{"n_layer": 16, "activation": "gelu", "norm": "layernorm", "attn_scale": 0.125, "bias": "none", "init_std_up": 0.0262, "lr_head": 0.00984, "warmup_steps": 200, "schedule": "wsd", "final_lr_fraction": 0.05}
MLP neurons of a small language model. Each row is named by its layer, matrix (up: input weights; down: output weights) and neuron, and shows model dimensions 64-191. Each number is 500 + 40 x the weight over its row's rms, rounded and kept within 0 to 999. Numbers have three digits each.
Before each neuron's rows, "fires on" lists the tokens most often at its 100 highest values on Wikipedia text that the model never trained on.

fires on: " (C", " (M", " (P", "f", "C"
L5.up537:507482548553493527502477463505572546515485426378514460525583501506506540412500559549498494480512455440545507442589497468507515432505548473525498481498503456507487480544480536501467506507430452529493521540548499511530496451453527502476465493466480493557552502474495493551462485528498538489489544554594563431488501466504562500502527521527494457508491501440462445460459511487414534511526
L5.down537:543443574564460467466502493463570502529552501540525479558530470457473440493483556549482441556499488528459508459483516470391495422564499533462435511438458519520464484552494493399526496455525584512491488549479493432487485509539499552437475501497529457440457430450458499494539496482557532543429526539560499511481506445485498501532588557502524506494495475520458563465470495543495524505486

fires on: "c", " Sc", "ok", "it", " sc", "i"
L4.up626:565520452512520522515487546522539518562552559491518496518556530591509493575487514457400499578478473545459463506578497516517482520465474477530534534500510467526409519466543458590452515477519543535496521551515484423477487479519498467489467493464459539474498495486531517514530503468472523509451489536493380442544481482430515498420473484476567511503545530517500518503495581458530544517457
L4.down626:490494528489493539491519554542542480617493471471516532451523588471433443511501488550507452467511428551504477564520511425472495462508487454514487471514536486485497500537545575472423451565509590519497479540452515553473526453520520460488521534467416448517523458476508496515595544449514490464459474547538539546533488464453551554487427502557559514490534485450490512539453479565517478500478

fires on: " |", ":", ";"
L5.up665:511524450412520507590506471488490484571447532480482526535503574542516488473482550515528549510586441496588484434483522503506491455481478475499533479493488508562510524503512514477463544481558574496497478479537513570483458514479352537515524525501491483431496474530512464548576417521538480405465489498553415477578473525547494502551490512505490461452399556518528455489483558511499509433526
L5.down665:463556474467481517535532444517469502566454573543504479448495619534430466522558553440517414481549447466456442477528513532488475505473466523532455440487521513487543456508456529511494573426528504490469506502518528579500464517521426475468510474528462496488475455516485518537558444523435580502448576547590401527506493530520546549481420544529510470501493589505558507488505535482552501430530

fires on: "k", "ok", "ric", "ral", "ico", "ang"
L4.up733:522535504480480491536440564416425574558514477512478437515506530542568521513407476527513475508467432536480612430553526502506435517539494434512506498506495478516532463513523481517491472525482437525516510498534519547513532489517435426504431523418437528513510486517541411517537575574482473451524502556523536508530531479458490461508495538424531527537458513457427542477451525545525430411430
L4.down733:458449502480450485455481566511440503533437483499460579526506482535502561573526437499472507536437485519502503547502516483494547557468480427570534421525444496479486486505475453549542530531458564526475466444458520408423480450497490565554453513518480469490546477505498536551506473462509493525442527618544469547443527389534528520522526502521519466539541450540489510569490532555533463472523

fires on: " |", ":", "ic", "ab", "ess", "ou"
L4.up517:483556418450468501545518520492511529585471496481496594511540537494453464479536561472521523482590461513529493492503500449584449478472597507474512479410502557496497561461503548515504566566491478500522503459557439556490440445508446519495513519483528494475531417503549542522514440499497459499532442475535442449603497483524458587543482482519499533468507519498553497413528533518428498415551
L4.down517:453548474446473503522507424513509513498435505510467505473464642546473455486510493487507474461558523503547495431477551453478498485500522524496494434461570465521506516465506463458514510451511479576485494450547488476516456466533505509484490472494471456499447540520506514490489476485484513500470576490556435513450546458545584567482545497578551536571513539473518513460495469544632533469510

fires on: "ed", "ate", "ated", "t", "ure"
L8.up104:463408479496526485470550496525476525468559534427504517530535510487508461473536434492461481513475502465519456480506518529542465517555534563516490464509517517514540405475576509427531477496496490503558524400533495503441507508457478571534462539534435453532499488494458448480503484472552492496511510550479506559485495584422465516459504487499470557499519503483604577478530536440569464516509
L8.down104:554486523524556414451532503504458489468495514510506492501533494546459555503452483485489579532506505538527494450485547505555421430532549545538440452461530507578515514480534473546521502521472447463500539469475456487544416473474507439496536527430458471448482528470471538499521514547507481555536486497427478515448437450503487419459554514541515539521513466446460557433517515528514387478464

fires on: "ast", "-", "et", " And", "very", " Art"
L11.up489:516511443515473460498506424506411481516537526397506419467526554479450503506485523528501545460515589544443471539401484513502554510517533448487469492490510517490392509510484533572510511513529507515524527496486525539528499512528508491476541508518500441501499594519549472483506503464556537457580509506489532459493506580487536464511470484427500543550472455475575497548453518511488509579502
L11.down489:444479482522455520469467477454508485566445548509567541545471568533539586512475567510513503553417444508419583492495543435520502538491462499505537494522430514426483486533528494515500447452495497446493469469469462569505450478544452507502491577525492511536408442580509545422474495559502490444520449444481440508540481535520501593441491497479452482528569544411514531487521518442546520488522

fires on: " en", "en", "an", "ust", "n", " t"
L8.up633:522511434499464537468488546417528529445461510562474516447444467491466551490587493599521537462498462463506428502426498534449458470495521531493542494579473480551457433500466612570544461461474470505560468533479563477495508548518508482487504469473588514542559512549489425503442491510540489516514500530452545366487447500507485427471545470497484529478496491521503482542483434465519549477454
L8.down633:501506545597518598498544538563494504465545558392441560501500483502460485411542437522460549558487548508501495476480469454505467519500596476483453532397530538484438542453554491445505535461458535516580473499497526613604548444499477498475515574541444538481485569533505457532486462457465524478492402484481502466564497490441502510509475490462463521515518545516484468481525498505461449546506

fires on: "u", "ar", "an", "en"
L6.up607:533480510534477486489503485462587542478476554550495560563551494571504573509548490528508523468509497533536435518454499476527485499468534552504506503525438524489556530541542549484562517483530449469478416429544567470483500489507496415439437450521499553467522524441481523449478495508516437563522500538479516432526437457469500427515534551478484511475485522548504472455481480610514503531481
L6.down607:462598539472521571535550509561467507477557520576517599457528440456464441492542453555506528507516488539466458546494478432500478531470560436538540465415473529527545437457530521511473433542480502509520441481426556540492462521537489519543523489480577514556437509566553495456502562499487483455549505566454464520536507436522466480515605452510477499544553510524510494506524508502559474427535

fires on: " w", "h", "ow", " W", " up"
L13.up20:511490505525493428551548544522564432483456461507543508565568493527462489435508469487584488539504509456495505526514460474542584565510515534503511515518490443527521485419481434480566581432545483461552528497552486442476578431513514498520463548518446510475485494453429463474512449522511441545470537435446478532525475482526433471597512484541545485470514574520421515531452568560429465494502
L13.down20:465504453518482506460427511440491468516535499515480475488440490599441518516430465527531481426529518574522516537497494547476468492485451479509571506431526578524482495556569516493491461568529488550485478545507503476561462583516541475508469491472567461558476543466435501461525528480498509517565500473510552526471466616453517488404474513507516525538532556538438531501548506499450433472490

fires on: "e", " ne", " s", "s", " l"
L13.up727:492580553592502495479469528535501512408455450583492486479435515476525463533490471457517515484499488420487442536429522478535486559501500520487480594546556481537515526568464566425376446519472473546463438510530528505534451531485505506497527535513474482458523482516526495457532464551512437486514528520542539500563444475444528514523534466514538537502413486519516488523557512459527483500544
L13.down727:462430505512556575458483530551471519544485546461381491528464482441525518467445489432554473451508496561493609503485581463531459481475578514507541499504518511554517481470437535455479549504506466497548539542554566530562512461513490538469521436465474521522507547527496493403534507444476459476511466544547496531480470499401501539490528509526483489410465484498501537490555556469502464508504

fires on: " j", " ne", "e", " dr", "ime", " le"
L5.up220:528479448550397471429516452448456544498496430488515518467445459489508529495548528482481507548522460438509520511493563532618418558439504498465490528498459489554524440545526526464387490483461530529419550560542533522542466455564495482553542505426525500474493498467584509460508462507494397518535520498510508490534522475468452536503454514506466545574454499465479488497557423410459474527510
L5.down220:496503451487471522489467509569433436474488571489483512528532483384468519469485515592492521497561474519544455589552455570526459476535564437484530531479550498456524547483469487496448521520460458519518492550545519489522484482522546560432477465446561488470447523478500541467457436508464440523413547540480484500465495475507452447523501487486535614470535499506513435519480508511456465529482

fires on: "el", " (", " of", " to", "it", "e"
L8.up596:571471545540484519523525556500468476435545498449483546517496565479480452486554512550527550428519468516481440504504460465506500508540443500508435485526477540533449495526505531562424487526538492472465468435502451473502470502408462521529512577576448458515451532506551509458573503549457476462539560575463515465531452461419457517493439512456399464553520500557462501568458528445541530495489
L8.down596:509463459477459509573503543499498586507480548525493482492588582505436498472469539518476432536518501488440491478484540490545517492450524454478449503527534449527493518579476613487469509457471520493559461552481418445466517474497563505444493511545460498471462517489503501456503473532503489550516536416536529546522512553428515441508516433514446597483605484511454448463531504477475514493487

fires on: "ok", "m", "an", "k", "2", "ap"
L7.up504:482483442480443499537476486446565547550502503488507476488466518480520511502479511570530478547494439501494487387557508490560515467533557445531561600529593536561490518427502457509454587422468460537521512404505495496511479496504472470514486441500453476505474500484489541475511511509478468510527528556506494509535475485428482469555555509512466515468512463489450541472491583536498498463469
L7.down504:467489514571477574487474494521535529514493457534504560454482473518499486600480467531546486503452480439529534527531497491495491493549508452508483564417469500507471476510549404519446554600496490538495576437537473392446494471482496557475474461477537519543515518488560475522506466501485552441444489522499481530585501445489479455442484521556481559507566498530520444509474487517520443498548

fires on: " (C", " C", " (M", " (S", " (P"
L2.up9:420558526546459516489427507488483518546455499428482438564508528525557499414531463526553508502485483527493524534534527429462443553482490508443514487489447453526460491475460577578566517471458490567475401519593550474541519445536538481580523508504497429541485496489490437566467507473483546505492484477514460516485485518537523507488460589594513443465504486437486504518454456518441533567515
L2.down9:516460477512496503526489483431551586512483421462563564504515573505507494536456514541462435514451433552445499493444508457577600501500489473533498464499458513494557558515491452493536507534492505518557590462469485509493516553508512485478488516492470479541405481419525481453495487539510448486457532572543505443486580465501506484549544465527548513482569491443541524538502510522550449517472

fires on: "ed", "ced", "ing", "ated", "rew"
L6.up281:509436471490488425530505435490525543479553435465492554464494518456534484433508503512534448528507495583544586512538528525519458497437508473509512477502547511533589430457473521492529466552512533509602489479488494534515466431495424539530472508460525483546476506532456449497525429485521488467531445553519469515453454543407478493476533534607460549506477511400520544502551525466403422473546
L6.down281:547546504472502502527527512469476413464491522458444507453562525509490524519558465485461539583448536532563522457499475464552442505471517457521481434542534517572510453484587473449581471500497461456576461430488526472446480544510517439470528526485489502458493555465480481459490601419506516490508506528387512468523472449507524509513454535542564558537524425437492502478477499511582394528474

fires on: "y", "h", "om", "\""
L7.up418:451485533500497470488404546466452473467539581521544498507507504407448470518470593486545562535439529483427534495486561514550441504501527492543497476535585558510490502467411495503481507419471520552540528449527472422533474466475478502492584472516453517483529535449548569498499546448546521482607418558549503528463407523522457511493480469508477475478521472476453508492484460492466505514447
L7.down418:445470446549468465521431525524526509462523496517552494487477531476447500577503470515538482538462380515459475440524471489489529408549462478512502537486503504479528519586484449448487560464496486460504535503534502480502545496520473486478515599425467511590494460475463511493541502524541516474575453497492395459487543545513441487520598599606467559507522466610522477509493535540502523462567

fires on: "ro", "on", "en", "an", "ut"
L7.up558:574485451514482457480537554502491493432550480407428476436519533472499527538431540518463510460512493503484383521427497484537507507514520509488466415470507486476473532508494537493528495535472537510514520484474518523593538514538454467557462565525505459497409552548489561513428474534527494520467478508531510555497468435495528468454570530486567560427511526428576440482573512520564457523486
L7.down558:427447440520519515526452498432572457498474437489489533471559507519535506513494473539555497461504490456518431553536492511436503493527496537448540541468475580562506460527482449545555569420449586569443538539468545477498543434462467454487494566437451551547528496509502464503518550529503450544463499485488476459552564458456532433528509477461516477506501510490505474536523502531379539576481

fires on: "\"", "ers", "y", "at", "es", "res"
L5.up54:472467404451533501487446481458536449482485553432531458524507539490488461455560479520535570505476516482453489507509551539537433493460470506563444524493522562438548510547553545590513542510437485524490487459496512473505509461493488428490535496555565556481490533465490491563472464520529519468461436560505536560556415503474468540458504471515526491506526482519540449474535554448483473507449
L5.down54:530555513450482446393489482511506541508467495534529570444476512529509551534562550513524506557476525566547519453497467498451398535499446566483489541477506523476469517573515532524479532399491556530550528538500506588536454466496548470542518466386423539542516454504550532525539573449502523495482442477471504512488484513548474511487512521508481482447475455495519544515488476507457476428564

fires on: "ed", "ut", "al", "ur", "ro", "in"
L7.up179:488518428488502468491502455587524478507540471442485526488533496549495510571479456471462468538490537464435422494428429472524496510487457460515520409478528496506534518561520511451503540490525511532484534509464516601564509513544522474557555544611448511478480482496500547524579528579494520466454504547496506578471532557473441481459534508515494495450540529486524472475453529485561502543523
L7.down179:509467538531530484566451484579574477482514410505563468459470511439449481549464531553478506471561474448518520495502499536460580499477549520520538588529517469471521481460482522455464542376453543450551577501576535566447479504499521495504456463490512538517478556512539515548456486475484561506503457477547476533452477523506492503483481586411501533559430519475505508520405478527440541534526

fires on: "per", " Q", "it", "ad", " Sc", "in"
L6.up144:509534439501481503480549579438546544535446529635526506535531542523489492589456530471484508571514473502510498475575445507496461503526596568517476467499518516532499526461510466579498495471525570486417537504492524409546489452521515453526531544497434472528472537496526456516482552501431505519411535484433481478541476466491535536504478492518586490543437506450548468551478512433490544475507
L6.down144:525504457440439517470514515462487534583541460471530529512514475498455487488542558464529450477465507559546452498452417502530560505546489545524495527510510504529494478529549534516460523527512556523587539488486467458493471388487506558420461473413494456441472496467521529553535495557402475482445568497505507545501472510452557474498502510467492526568544461588519494540551555570576466516521